Part of a small language model's weights: 29.8M parameters.
MLP neurons of a small language model. Each row is named by its layer, matrix (up: input weights) and neuron, and shows model dimensions 0-255. Each number is 500 + 50 x the weight over its row's rms, rounded and kept within 0 to 999. Numbers have three digits each.
After each neuron's rows, "fires in" lists the words (lower case) most often at its 100 highest values on Wikipedia text that the model never trained on.

L6.up589:517541554572528515494432521424563494633581455455483533461613485364570492476501431404607457565457508509510454584435534561509593568522485500599545534580477514525477465619609511491466472465543486531433429538436361434450520552489459555425502532484462507565528445425545494550575499577506519518392527478470503504461512496543484392441478483516410498540574475498505506438409451501468521469490439412452480498512532432555558516554534554568523467402484485540490438476541535508552478459462556501516589512453441464502466425459429484488513556547531480621500399495409502539468434479519521492526458458506569508565502469638471515496515507484482524554561488543529491507517517582447510444568467480439480432428409467534464441509538420492596498474531490494557479496523531424537479487439518
fires in: "history", "career", "description", "biography", "results", "life"

L11.up1187:420558471467577495461490437526567435483559527423638441587502501552366446435544537515566438502572459487481444465472562469524389489500483513468512468602524472499436378475366626515495504487497480536560487562567413414494471490523543489592514540490491541564439501532460443466429491504492468464530540514472618532517423638494450464494465559483471461500516413501549486478475407463437452525529515446501468392518468512454455544480462482510554454522505558439510530522470440455575523518501509553492428506516547575505470505443544462538563529551430630422473489518457442430533492519451445529496535535581520489523359496471435535496582602431470496479484485543540554474496513480485470468453530563459485422509476502498570526517498390509526529570483591584528469405479525554451579487514541
fires in: "as", "became", "of", "at", "being", "becoming"

L6.up896:477460510477519466561448392469442572508547553422495405505416537430480449448520571463476558514513545485509440618390406530506392430492513615494514520481595557444510567545500426474481459487498491455517475580424460477526567505485480535532567526453526437430535532452557418567462575482458460547495610443509493511465522454543614507534470501548415499477475524501526464365440463483460454491492445513553531490485490569509430567588561530568463482531557435510549558529508513557549457512547544477478528412522585538456523559411481512510447466510552504575516569503428451541493590608649540517482441469454441483542558496458510512471567433504572539528524498487550520494468521472513483501600569463461563548524449433472559424455493467415614363541440510509534462564455542468506494486565551
fires in: "he", "also", "and", "they", "then", "she"

L6.up339:433398485558534473502420488519488560548465502480457536510444503496583480537516483608453517512503552495463463482526493466564546459480536498479416487485502523444414560534433512547427450463527491468528488436500499508559457526448426459488469530451482515555445478554529393490542518492530575520501442530513537488456471514550436526420494460495505567623498501504499539541598400491514533480546558508450505667482568367498367399430517524456498513475551490488544596503563548524526473525500427537520468530464524513572543472590530545575506423454485480489534515559495448513371358521480508498474459507496499549471435453558442535541457447361410532421452578504454528428483549565518513456504415481610480538439514513499454448494427482368508538550498540550356500548543493472606443421554393
fires in: "12", "13", "10", "11"

L12.up1358:544484558542495530562509476556496441520510410450658493534462517490464541471498452534589503419572485597476456517481536440447457445450508423489385517555511516439470523504498508480437415474500455515486510472515437525493430463430571524440542470485518471497441461414520488335507501482501544489474555668501441459489459398505573500519433493548522448456548403499593483444433403455579524567456549398451424466582530437538576508477460484518429480476598563503511538394416582481532516527517423504558504482427508460471575544463507510509469520589452527535502535411505493446523526483511498470554394517563566460550493564458445549511500571434603526498541482554518476520477513537434546450475531547556474397466400562546553528454565452554445546477424503518480494458522515510424541480516458
fires in: "by", "of", "with"

L11.up1222:519451480509363488463459538620527516527503528484483584491524527528506530525530466511381394542522543571537432476440483563489558553533531419497607519607532568519562516494369405498480463513459437477562524455527463499499498516459439476583530508602520583566524477442460458489557441514483458492531415549426448506500456529510478579554526459484586576513434431482561474437514544484566473497467529489514478522404366549526533474414548545527441623538493517459487511544475423479561457529458467437512485492548519550533618442591465512467533526494459556506492487649515490455456489515488508481389421526553414509470492550394415482532484496499489465577502403502464488487527482452521552470527547450480516437406563493542517467491527583509564428497529513433451574442507510496438482563538532
fires in: "his", "her", "its", "a", "their", "majority"

L11.up1176:487410520499471478519400554456517560504396550506576503463483457507431524493503477624481499471487546584501546493482473437517474511536454561470424495566473553586492465481425540510439381499536481487483570492503468497429541431478525568513477551416412503488484480469488506527471606473475468525492553624615411520446448482490641451486538422547594489601490510410477488538468488437474539460518443433527466524582505604470602570507497464480480536490518487493554562544469523488577549524513458526501493581502489487521495509487538474475597523524592487449506428484541495473545552606415492473501514527504521400529556506469460433539520546510462463513502479492511494492416612419493545461574520420462469441444434536497455545487582530612497342605438502520453656603436515477509463558600502
fires in: "is", "was", "are", "were", "have", "has"

L12.up834:545480521586494546472503466494538501484527446425426545539530395574436578443495526509532473574456411470516531503548536466471409463381488495439524511527442520567533494476499576469469485460504529524500612512502535569467589476480530618603563489438633488496505475416578471519497477552498489450519608491467508489515438513513442552518471435439501531474510431591550508477427467522464512495515490495485461420472479410574496481549487432498607442589548469430467569437448482511446511455491522526574436501456525561544535470556408549548552518531508533496432541495497468469498428367490506478459420476549585379531484538454506557462602562467556523439511512458556593485405485519418538471531521664457468595515546498468464484485604546532520464454477529488501463372474554564373581435563377
fires in: "to", "became", "the", "into", "like", "as"

L11.up182:395566579498445445516494557486446546471433464563506372512589430484471534521525513533508397498611487497461508552539438540449516548571470495528386515592494557508541500452505489523465440571462460450483488471563532521439504516492531483524517442497548485451434416512532477520443568378465510496563509544548580540549416461525495460523532407541526479527506577520486525577447525428507526439473527566510411515491540527554432543429458503573450371486565531450444492482520493538485547462545416592459533550507453532528500627504572537568516529534556557357480491602520464533498665409507547514557521475529531409527466468515457480448600590530498496409585486540496484461518521479521437478465433458546518554476494562513504468514480500502645382471504521520490573464534555558414503452461447
fires in: "1", "0", "3", "2"

L6.up617:625581508381450526544463344546481483507500468463475546415544601514476528511534459503544468547470462506589389531524580432474513444562522529423453466566504535518491546553471452504427467511431520474487481611506480413513552417512474522488569500483543468488490533478482530493518426506579475522476501454418524510500374416545444473494541494455393445467486536545596422487512555538466496471465420461506559515458433663545431483536503450473545516561470526495486495440573492524489557503531521512509519381501529528515456462503508492486562634501471436528544395477430477472540513522507530645521504535487468500389460528435543472494515497517550423447508574497511498562398488533489515565553463480500470467428505476455523418498577384489466470512525511436432548420606526570431584442540491
fires in: "a", "of", "american", "an", "the"

L11.up164:438454440544604515437434514512475599540463446479630495405496590503451521465536589506458478527549514478526438464462449529460460470492476440450496536501485474431421426476504444488425529512532519440498507523508498468565421492406429492529409458458533439464532416534468438535463487513584457524510579581561473514574427519566626567433484452538465541525492470510477512509474464534386496503493607545568470561615475539453576508539502535569574470492526542518548609463458553510610553574514463481589533511500483441555452421568475476569427494525562559528411555487544480470467394552525525580439479486569550550541517393390505490562592441485532425475531511529466603493427522373505531441421516461534556532535414460460489468564550516452517486503476484524509485468562459491484478480501555
fires in: "in", "for", "unlike", "like", "according"

L6.up1525:630454496552541492488515378533532460445500574484591563453502528520494510540487546510544511525507486541494498510502590600447416478484522581530530516428417557450512488448480498564506469482472597497465554536440498438563558453602501381481379535589480493503513583481584506483539540438563571483567592430524496490565456526496472450459530477492511442563483604505486540464497497408503460483524491581521488521486426520393481535487518498496654452428554477369517440506554495471555450426453497480552498471524534476530494465465516426457568593427501520441525489484444476419496565583431542547486536539465516581495545492425447525563500479607483483448427486573526455530474488429449458486530436580519548529535365474390525482484634505519539447557420498522454491398422488533476526490422508
fires in: "in", "on", "to", "at"

L12.up1780:523473435545434511566479438432535472474407580555546455480531471489571536468487591542565500554587484544478541530502467444539567462499487508491515501572438494515633511524553522482420507414522442362505546547484546499444495517413552525542622476455541592500476529423522517498415464438503491523424518606481535426563463483505517471578440470497461586464549410527479509496542493508481576533520461500569475517422498500569566486492531493541490465445590560487565555429575502405532519518547515542503474487468497540530511515496560383492563439508485393447448374487484494471522640575445513388509468581467401421564490556475467531525516557565476531442516577437557573556510564492528472456552519476477508536441516427459619501493484506441422521479474570522450544499556549565508512442576464
fires in: "is", "was", "s", "became", "as", "be"

L6.up918:451409486479567576413555542461528527398513485460427633457563449514563455519527589530572443440422508535484489626471549447482435469500488652441446557485494530487464502584581433539389449495466499513486561521498541469546506497455484488491463568504544511462370363523572447570493449531465524508405427476469521510483523443608495486486475445482430452554612548445528519476417498507529480535466576452557526514494521514506430507502500492460460549441508510417486491479522495501454489436430476530455521484511452546453493484516482530556566559488552400495398467506628454549459543562531433521459487463573485498470586458535418525543506458377474518441461496511477580425486486529528542523529532486597545472456467542460488495531445473531537514532505569551484540481551517488542456418514479
fires in: "11", "only", "12", "ret", "10", "7"

L11.up774:583567483447582590658472521462529550496450488466519457612461542480443378487488459492441508443541499400460357519475454521562410492416549461509490450538453455543444559513463588456402550454451589587461565557526462553561490577571577565443507462553575528506382492550546424501446495499507511488475552500502527445497458468482512537521464520549447414506554467520523530437498353495462462453447543422566458452574499536464535613523490491542509503513572531487448575507445528505479549481511488439510477428528478495475536434561497486495586636508479509547569471461404493480457431475559493566608458479482564479539569510498487492536526541491532487556535480659491544530521482503515496463494504562450577419509521571453486501440466527553576544478406499475560465466469543476485539416509564
fires in: "of", "to", "at"

L6.up1336:509617515456554470502480527565439498482563486496530543497461495504523429425510454509369500576462496460518525500513547518524449510450516444523533509477501550478447485461440586409511502490471558538516445495563642455622574490453460514495423505459558462489535514459537452552379491547536524536475518493521407563581428460486519498614544488465516415441481534521500513554526498522585505490490644521464439497503415500532510413512501462543517525506422531510489539493462521499456541560471552485421519513525500531576551496529509485540506488506536393529511502480508482495422431452551527433471484332525463489524486657430468466539552399565441471400615473510562545509529514536428492473365466588456504550512475469687463536464545466553458558471515552509550424501432480479521550387413460
fires in: "high", "at", "for", "early", "attended"

L11.up1832:485482419493417504511478524421564471454446622551564479590544556461516429471523472575533522518587454513493508574566426392413476526475491562460467492612589462487488540476497530459491409458471395451412585532473517479421547436528428552531446532468523490496512505435549453483571462491513519457421535436496602571565462483506559548548332497504477619530549520436511510545442534485468427476536491392578474530535414466465512471441500458563403526540546523467588483513510541430486449500557534499523497495450503540527478496500524479568541573449453519462498428524540507494498564513412488500533472509501573440550515531523496438546469456545530615561546448625510544449476522513521474486450545399468486491434573506464462469531566503520571613567563603576468572402457476473516500482559442
fires in: "was", "s", "is", "only", "about", "of"

L12.up1220:428504535486454575469515605397475468468498432494638492413566515483521487452504513561477427371537470499579453549510468467503532475468506523523533529474493530379539409510507511534484543474509515418525598405503523441351538588484521413415489480437458467536511496492483547531518470541567455455472500426444494368469396441580510545426575475486419368508509522480536497591453463505453514466551441514544516443498441523542488476514481546444450422472490604519501550504468533507470623558518513427522491518505533557520480484410499528430488479536601494485488507460454499453471558613510496507494524502514581451556528468571412495615495416460584470556538537441508497517497452565509607450426470516478482446506585351509537472534436570487456529504441493498581526547513514460521558434469513
fires in: "as"

L6.up1378:454507492421541498478524560469527463577541457516587504514569497505430372465489458573561514508547515628487463536479433369536427477443554479466492537436500563540479479513479548479528504462476536460608435539471498482557580502567512480438537510501482449516511534520559434477466466492403469540464437518463532541520562586533499466483599553419514453514539514456498463467481467547492420480453563563493613488383453498557379508504555457564523551381495492470471530501537584554531521498556416647549492532411543524532496417488513434496599521544543401432620516520458467541392523525597586546497467470498510574515482609490469524524526525561479402436507519499544507420545450511592516431437496512468474443537501484527440488496398597530497546483502478516501481533511530421497456463501467
fires in: "to", "at", "for", "place", "in"

L11.up1824:549565525513510519484526487479466498499474509497634482466487533470498454447542456499539478485528506528569500539514524516420457550443591475348477477550511453424466464505502482392496474528452460518448453485513544495506507472458566436541563541418483530529494471459490423512522506548462455576448549599495588452498467551552569502462527566474470512478437471404590435539517428486485456469462464547327501512506419575517446512477589451411568504506522504470559488508503480470425447454582517539508526437464505537489442514424545564538585559593541616598513548500519435426501575480457486579504546465422530455472540545491469504532503482557541405528473449538423589510396622387516567524595460489461519447490418506461475407469508419580468600413498502541504552377520505482542587564602476
fires in: "of", "among", "amongst"

L6.up1389:434483541547527474558579414512475579570343526540543439471526495551490538580513480466569486607552547497455479577553346544451560516553532506525577510515561491556507584585390500438537503447529563488492381513517507427537442460389544568432504477514491590503479468563514446577556501532451586543492501497540549501435541477462511506450467537463464433546532409520514468438460516403576562475563517554467485400475515508545523445527458395527534483468503470474497454599566500486538438442517520524454549642480458509499418410485501581453358527397613448627546540438472466566436469499532532549534476475476507467547460479531478540514495514536556526607499514511434427496528538568467451496568429489459470418498494464516544446516569475585458458520472494505453474465456502505472480565455494
fires in: "history", "career", "years", "season", "biography", "seasons"

L6.up675:461495461506534531460545465442506548507587504463560502535521430503456451485502552489517520502547494592514427440592449555420426500455509521509503478429506656485503512444482557416500439546519662467530602517397492494537575501529525512547481517463488459500526490521619526487516498530392590577436593527526461550528494505540578552416422485550591429518630483471545435570388507512420462489528523460537590442580545454447500519586487504449408511477511592528507565524445473608428551446498461612487500516407577574461444546460492529551511453476527481423481508574508488432511499427575531506408526479599511490523516485541515540523504448445528453510462512490546538471577479403603564462498517569499546511512543475536409440450395490467510518421470443453523549426503465440514443557434403
fires in: "for", "during", "25", "to", "0"

L12.up601:481441541569521506583554570492503439478485512598508476544527426515489448524503439539588524532556555514556508501563483547537490420498500536420591565581505460485493512420559488541431572516487523507571550497518495532445555433505421520398409472495476469510503421435520425522554430474580567463533419545479466523561445491540515489542424429495487466511526539460525434592571506422448482460456403492501468499511563553407500492387557510432520494568498428474534468481558400474460461500485470595497513547539456568424542340466403500547554398489567447555494511528473430423527559534531559502486435526563462561629489520535435456594477462464441476522472427485486423484513554468534505491413471515445600523493461550582410528384441491542487477519485521571413552443480442601490550507455384
fires in: "is", "a", "are", "was", "of", "to"

L11.up1399:428493490512530507465502482456574463494533460503524431410502496445423574462544516530543482429526471558577417553541470414562400545436591550507574525458521544480482509476337470504510546513478533455550531513527499477590474480404491549570591419545505375474419471525512437455410453432358491534454539506540524484626472446433440425434500481483528507513476543451525556500395456471531519481456558525554545511472528524477542461534484455473545558516504506473529523468518397450482547565557416563451501597467536569493366494419532647530579559488516547479463506476538451545527483548550546550422448522558572510529565463470500525509590505535516493522521490535472462467550471630543572504447538472476420469674514470544467466525476484456414484556536592526506518447589509572590482481443455
fires in: "in", "of", "to", "for", "from", "all"

L6.up1360:427401517485513484444458517489411510467457555404555544481480477450447556522526565470470523539553480433460549580410565601506494542506505515636540519442501462488510551473527530496521562588446590540547482422461474483609561527446458537465549529557473498593552513482552412540519507551443523523390521581507523531479504370526563449526516494471430497451543527471600542424502506396502494495427522489507502440480569512544506472529447480566545503511464511502485415539425529488495483535475487569426557443505502467442573589460510425592460521495510478480516481572524466443606511587434520627460417532466528511565497535470482536504463484399419512375543509495532479501597523446562534508336520450452541530531365452519608561521457530457489422424538459494433489446497529417495474604474433
fires in: "also", "such", "and", "then", "later", "reveals"

L6.up1657:474398475384423579527524595486506423436561579457535529541515443456441459516524523535548506513573413590472406454474596532440503449489485491581554540441516457518532468515392515627483619578476461459510458576552520466500463509516489518513463440541446544519519529459419407468556445505622603481463540524451500540568421578504419553499459451542432498476500572457518438464516601451507512463421469538498420505513486459547505491455491594504474448479502528420522475505493461534515492478498444389592483514550494528450487453468493494537449473512467527517598432408476502383491529421446518512542479591494462517474457588532499511530512519439490570513502516518545483519430512535478587480398506480544526414553584453509489601430423490602488528552496526525452495394514529520465499487492484
fires in: "was", "had", "were", "became"

L12.up1854:520511509485479509459503448408523558435536441414577441456474520448448474581488508464515546497503522549457468600484466484468514476469513460491569514487479441597494472518507528411428502556470580412450510472524522441500491557618525494433506488542551450531398402567495451465564503493537438519505455536436484569488462522506481445450561464489476432553480454515540476549531426528485447480506425491448495544525440474507482545505461529462535503430570572405452501517543600492448447524462486465592434448513439461442574536481476513475563519524504605604503519415410451485588540502456554565495433610488480489521535567502418484500501564587479583449506494546527414531473513483470531468536555604563457422533438619521511482499488443514494470494412602512477400495401492508477605577554501
fires in: "to", "of", "under"

L6.up158:405504554475502470491460450449542488511561412309509479431548483549500463521561441443537457572485461568494629579415558592457470467564453438495437434459623458419513448511646391539590624499433515456425364455400502544517500530459523527400542522499512514513545521517525486553661513551490492516547561444491520548449461504552561491575525517497482492548507507527429579453480455512541499472515518434554507522548506535448448426478496516524477574529550426456573482467443493502520493531516509427490578512588593473441484520442524451471494478513487573494496494577500500473509575592550535519504452476509545510509478455541490522526477470531600529417607469489541529498474485456550491525476423433491521587478441562482615328464574470436538455488475485579417503517370537473478461496497497
fires in: "also", "later", "then"

L11.up1212:486522454371506457535425434533476574479645526531491552466478575569464467424498497525484478541478509534582493446586542351468433492417485411448399418430513517504522475508515581501505424529463559466454454574507530402620559516507434501461502556508426496570523466447544421554466447539379534581540570520508463447543506443461457542493594516416461464481537415462495470504428500505542446452496566508538481452585459494487528543538445518581424542549466589477476501425454544487507532558463508539515457529583556488473533564485493474484547532504553437492571471486561498470471368465534479490500538477500483646489529537500498520491654441479433502462534517636604488496475465519515526439463458555526572494456495615490525493468515448489444441405479511530507471477484496439561520464542508
fires in: "for", "to", "that", "in", "of", "with"

L11.up299:447478556505421457503479520430525509552462609551454630479506453509614497527502553508559483489521475549507602469530458389591515429550494475468537475588483536489540499563505481522488496458435474461418530499509586515402471499509450602413511423404603571500520458405492452588450523453536489521481526496481598466510358554496534454535518531496512573480490395508503446529531511561459572465586448553566449460490542602555535387517522529478592587554454506458453586507528470518519524387497543430402496484527413555508601366524489481456493389491537520560462544508542522486546478605398558418403514521586520528524408514463488562561439473565558561441495422454469566509546585505513512481533517541446480491552514485519476460434572524525453459532510513459471545410419479543433502526553448
fires in: "be", "as", "considered", "is", "was", "not"

L6.up1843:444539518509574549418600494404525493454446524518576434503392429551558525560494451475542538513512429410490383501490401490453496531516551402477439422543520496467520482582486556523391388553502423480522491486623463495483511598580473453505494475506622495501533485482542475564444484506496507524563562454537476506484468431503585488445394519477563518599439458522547504479450494388615507472538622504486498502441499510532573500521523454517470408452516488511477469506500461497569405509517477616516510554467520488549536579474517562493535484444488605415453566530439465480515460498493581434513528452562540480613520444493456469519427503524507541468466499587514447413553593476483552541524479582459462487452518446387574475527544540504450526476546507434423633543530506469498466458541573
fires in: "1", "8", "2"

L12.up1322:437453585446407438612437465535459512445433610507464424461502477565473456600526504500530522485454521540448473521481468387518429522406593550563497494515524539449507501484512409506486547523469563500507450606527459477483524619528482454402455530493548472492500449605469490462519420488436485516418570493511484471518483521550555579484406532478476477615456597549474476483499553522463540454542508558473469516504430440564508507423494509554499541447552635453436544466503475489498445511587442507604546455527526569533546498461458588517483454562519585452576554564526498479497536551507458538574528460607479345559434474478419336461492515547388548474533519488489507431537459503498508455554481555439534518514513367414499530488551506509544526459417460435436474526552490424475432538481539
fires in: "0", "1", "2", "12", "6", "8"

L12.up1110:491471463480450397486494438473589508543429509446608395473491605520536468500508504538460427475571543455464567515519497550523537457534587473445466522548496516500488453553461463451525446529508420441515396572498522567550530479514511472555487459405477533479624435473421440479452576556546508578569436549558520407532420436437494471556527469528472478508437425454489494543491584442459394503482478526453487515537470515456485577472494521468549485520479525519402571452529431446548483510618560424460491666491457547435482451540490549496545509488470533533560516508508417556461509487480563626522522457511526573497534415511430436543530497460536531471495529492502478497396455488518495488561435440526503520581405512485426502471486458451487441556483596534452555550498459453464441496578485
fires in: "1", "per", "one", "a", "single", "of"

L6.up1033:466528503455524548503502448491485444512533557510519513518583490503398445443483495501560450403446407531414378505487532561448463437396519498517532545539510464534463429443435520506446395511499469550526458582538438533489521612492523499541537520472562509505461513497421464523504489537417500506544444554535517510473564529541503484484535450549591478617468527450641489521452459583394447476447599528480468461504484422477571484489514498512433529481530480410460463448533464437512591439590491485448518516420467547534596467454466450521465494530501618384539479440489485595542493546476549481532531433464614448466536477503479450539463447517541479398523604570500494490501521509497486432418502550574458539610635502472488480609420487464560432507443517581535498479556494518572471466530539
fires in: "3", "1", "6", "4", "14", "2"

L11.up1357:497497541466493566439537527381480476455495415520586540451442480495522451552530542462502480521537537579531552553497495542560537476448484525426493423459381594499516501444487404482459647490444463419521605523520468453576494531507478590544483497515449493540563483398532456537456480502507477514506558532522556457553372462552502488480608510567559455513465500432532474442527547545420478485528521497570466448446534481550458448487517455475563466413536583424466429512522664479432499531453481468571519524505444528544592542535476567466524559420519562472368544510458501436465548596555511525496406589469490453499469476458497503542559450532439489430490520558500437538381476411503440432515565475542553460512502483421498534487465477452473489555540565543495405473525490537398546522478529
fires in: "on", "for", "in", "began"

L12.up1540:528520521562448504541483505430509508547563444494483449500481489434516421469504566539518459447475463589578460530495518486510484390580430496456421523583522379529503485555480451463520524595450435503535486555492472497559502481403432555481443477528509496542422466460552477420486366440471523506639477593574512490543509515397571514631550482419523466506514508537566379457528498514464531426519507563547489497416426559471616511531476560453509515557561529500430648417483501472520494440515460539483497585545443449428523465454496456490538561559558495410479440453450494432503511528454523568598457492518606522492453553519523451469453575476589573357498464543509532532505424471486558500407513479532488476619547420406486440495516472471488620501558492477468486496499494472482533535545468
fires in: "a", "with", "and", "have", "has"

L6.up1678:438494522488459476469492613504539423443451621554548497580464483513437469564527587455562362432483541494479386508511364503386550520410545475555529475477565433538535462561467530565415416464465605537501429486437555559504497654545514435413467454495499554437482479581377444541500459534419454486480511508446462555537438500503566528501564504514550477551534530476528452452374490412530440458517524419557580496438490456570491450488424427577466523543524563475501469512508565479556463483498558628504530501505485559496528428421496499515549510400554519521498449410531474588476465492486506522514522462460564508527543593569516470511465474532553542513539481464485488505500495595592505543500531528551470509539531485508452548536535524489435526408491565527495504474522477484431374465470532
fires in: "1", "same", "under", "that", "14"

L11.up1686:426546573491529493445454530431412531496509400470540562507555391515523542664515533571551533426526414498550590500516457471525550458503419570517412551640457540592479481429550458492402491487479458468494524603504465526559583551513514589612538618531492574489457518490422454577516529483534524580532532509519461505492376446447572535498516479514483528463439466439509405511523500567349549493558412468450527473482526584509526417605499510421599512426561539504589540463567478487439517518500505471444532549502501485432540502500506440475500505453459475495380493477546408548461575496514558480531510569468513484526509499479559433483548570519556481436515553562508455547416534479480407491427567493536522465483510445596535445443463547528550473430510518476538459455493555494485555497567483
fires in: "in", "is", "as", "of", "was", "on"

L11.up461:495545543524448591526525511495459492544577528487566493527524373445510540585529556527463553484558471467551558474393546541533523392473540547543513495479485433502507465515518510423484558541493509570526578529484496484511576416526433550419547545549494480444519466517466480529470468448522559516497576599588510461538469432478403507553514496507431480483497448480604459442537487401471542454482520559441535504482541546461582508509501520442468543465568617469562411383522499477472461640446459460490504522477399506466473459427472419588584520538498434451511424388436489453575559540538533551575388606478569430450458429434483478500447537523557548508482505522542465529504535569506498507492459551572505458610494591409529573433520418484478508487414552456454519485516376529357608447476526
fires in: "with", "a", "in", "of", "into"

L11.up473:441487548451499651582532476432503506564482589486578566413414476509608443533495520563519508498552598533446562517544526462537481450480426428436456453512509495488496470510448438580478535520495577413460580545420579475474442466560494615527444572505514559555469450506459500461542490500430514516462625496522507477559487447564473583516549469529535340526597481515500465420470495457439528516534434459510508427567512574504486500558458536601472528488539496516513496470527487498517423459513363448410510507486461503480524481415479547465624495396526461491583460500484486375545555564317514448529469533484502462542495494522456469501501462454508575455520475455464501566491489534472592482438487507537470433559542485574494574487535466533520532535460468486490567429393406443457511459474406
fires in: "was", "have", "to", "as", "had"

L6.up264:405468516439503516528470461416571524561589506380535462491470499550497467486524415494492520504578515485501550450454496549450418448494519484522455606480462615428523487623523476493546557492488511511503497506483442409550503552534434466415514383493533508503534489547495405482519460552479372534497579528567418560540473513563494541437497433509466531485587422568541556475411496516494464451440449467539463554560506489530496459478476536544469476426461505422515519563477553553541445444528548465576546510589458516483541556458437574507490529378469475529383498502543521425603448464546481511455380408452484444621521438585459510534527514421552536488605465557496522536494467520530464494571542502460473455544460464498391544505452390594505552478505515486475479369380445499554521425486521
fires in: "also", "even", "later", "still", "eventually"

L11.up1742:492484547408473455431446481443478473496467499465500546457507478488426409477543556481543550657520419611502518610498545496588499460561552482610506452544428527511492545578498515549480569521493465477441520570532544469409488517488550528385435483477617572646483505417620470479498510523519564446398581537464488460541463507509516378494586505549509551425441514524542492357479473434537512500544478585539499454588521575540486473481508467588514413486558533473477515551527579456479567515550481504437503445616454420402533530520511426527550396519522542558527507466355530471456460606499438457423476507510468475551454477511443516493519486533538532542562508450504488444469533497432542478481461529469546396438510421488481472463498556492552450502508450535555569490606497494500485408496467
fires in: "as", "the", "is", "born", "located", "considered"

L6.up55:500471498475478594445433432450444504602510470544505409458546513519504479531507448437500468427451520555534484539432510523500441454498471495519640542473652552479588499526524534553473467477467481464508417532491461376483560483491521341465585431429423484499504476483519470561521541510570503527502461493583455479487469523560547513456442479492434469504539461590434493549453434497501585453442485509502461373547529386483550475427496547438596438451528498574525528516533499602506533407624587528555499501499557511570559325442505564541516613404490460546474532507459525423574548481567483577451401380575565488489502470485474425509468587505457527514578453505502459542475494535470471540515511569450554465474584500485503529572431438561566566494441501504452485545505405490456497434462445
fires in: "as", "which", "for"

L6.up245:491433520506485522514374447449524441466594477467570510563472513478479543524472553503541476560501547637468512582517445536456536467543466583456521404517514567540546516582499495525587501492429455405489457519473507482493484385497572482497521482489493518520530502426524448570528493499444527522517539519533438513565517532585473481497485506542541544489497441456565587463528566523468494460454451471468487560537516534421410489528482507530487507609565567417542475527478550445515435519516445413499508622653495523469438546468482541527512471507465508525603514547523472482583557552496528396509501540414540497540412561537497404495518393579553539378516544429542493525483584625497504486433456511479522462442483516551613496458547570428487455489456558443490642435435511502418509587479494
fires in: "that", "was", "has", "also"

L12.up1342:353491483512462493426445441378567538507475557491626519495539440465481469571512551555526373419511558540589478574492447438574476462468517526454446493582532446465568463481452510500403452532513448432490564476454480486412447415555566481543509419555457543439458515405525455529513511585525555544487566485563471468554517522425457569481512555606417511531448530394615484602463539494441489456585541541498563470538462582568515522537494541473524520483490468421547521467483566483411599460555568428507450578451435594517573479413490550478510514526484483483490546436495490468565447532427552480538451556502516537495591524478482395535520550476585469516514423485492514501493598447493539477466446480449434448469481505453569475507576561527522428498567542600479576488513529467550525468512422
fires in: "is", "when", "as", "if", "was", "not"

L6.up1119:404418513443441503474477458424470536393527586483422582491431459464573566574524609556478480552490548532452461522391525409421493502540498563495487487550523597504450454514544547418379456401539601546542521520502516496520451515590460384390495451485611481508474458507538528424522502584419578517449553503553434544535528430496588538486528454555468566513555451488532501448432577486466442476451434491500414509567489521450492467531520518563472430536552495537478453487488457542474505487515439465503515502479536505471491578497486542570568535478539500482488448439572541500556562510521498544521524465554533482457412552638483544548502500398478544429455509548520482461468499540568496469519470562524491506598495433495550495563481485432537453552544507530510453452417456433478538490567420
fires in: "1", "0", "said", "that", "it", "there"

L6.up1780:395513533484509492442517515398469504575482459477523400503583427485523376528532520558527443435555505507531418516503498469490445579502544450399505480555522523558465505497415467472554451575538561481547550529577540386436487615495459466456477592419437550471541490510501471512449507505498490510461526584482599464535441578625477470491480500494483512495498480472615529492465514409561510473540498551530538430476477528513518449599531444493565524467433523541578559528490533435533514547495512463554472510475455578573521492448466488445513452568518576572373463484459526453499474550547485560493438511470455395522547380506403505523505476543548426502515466439476583502491548509440453493563483529493458558581506432451541409518488546483563452548488553560541535482440401526555440420487413
fires in: "as"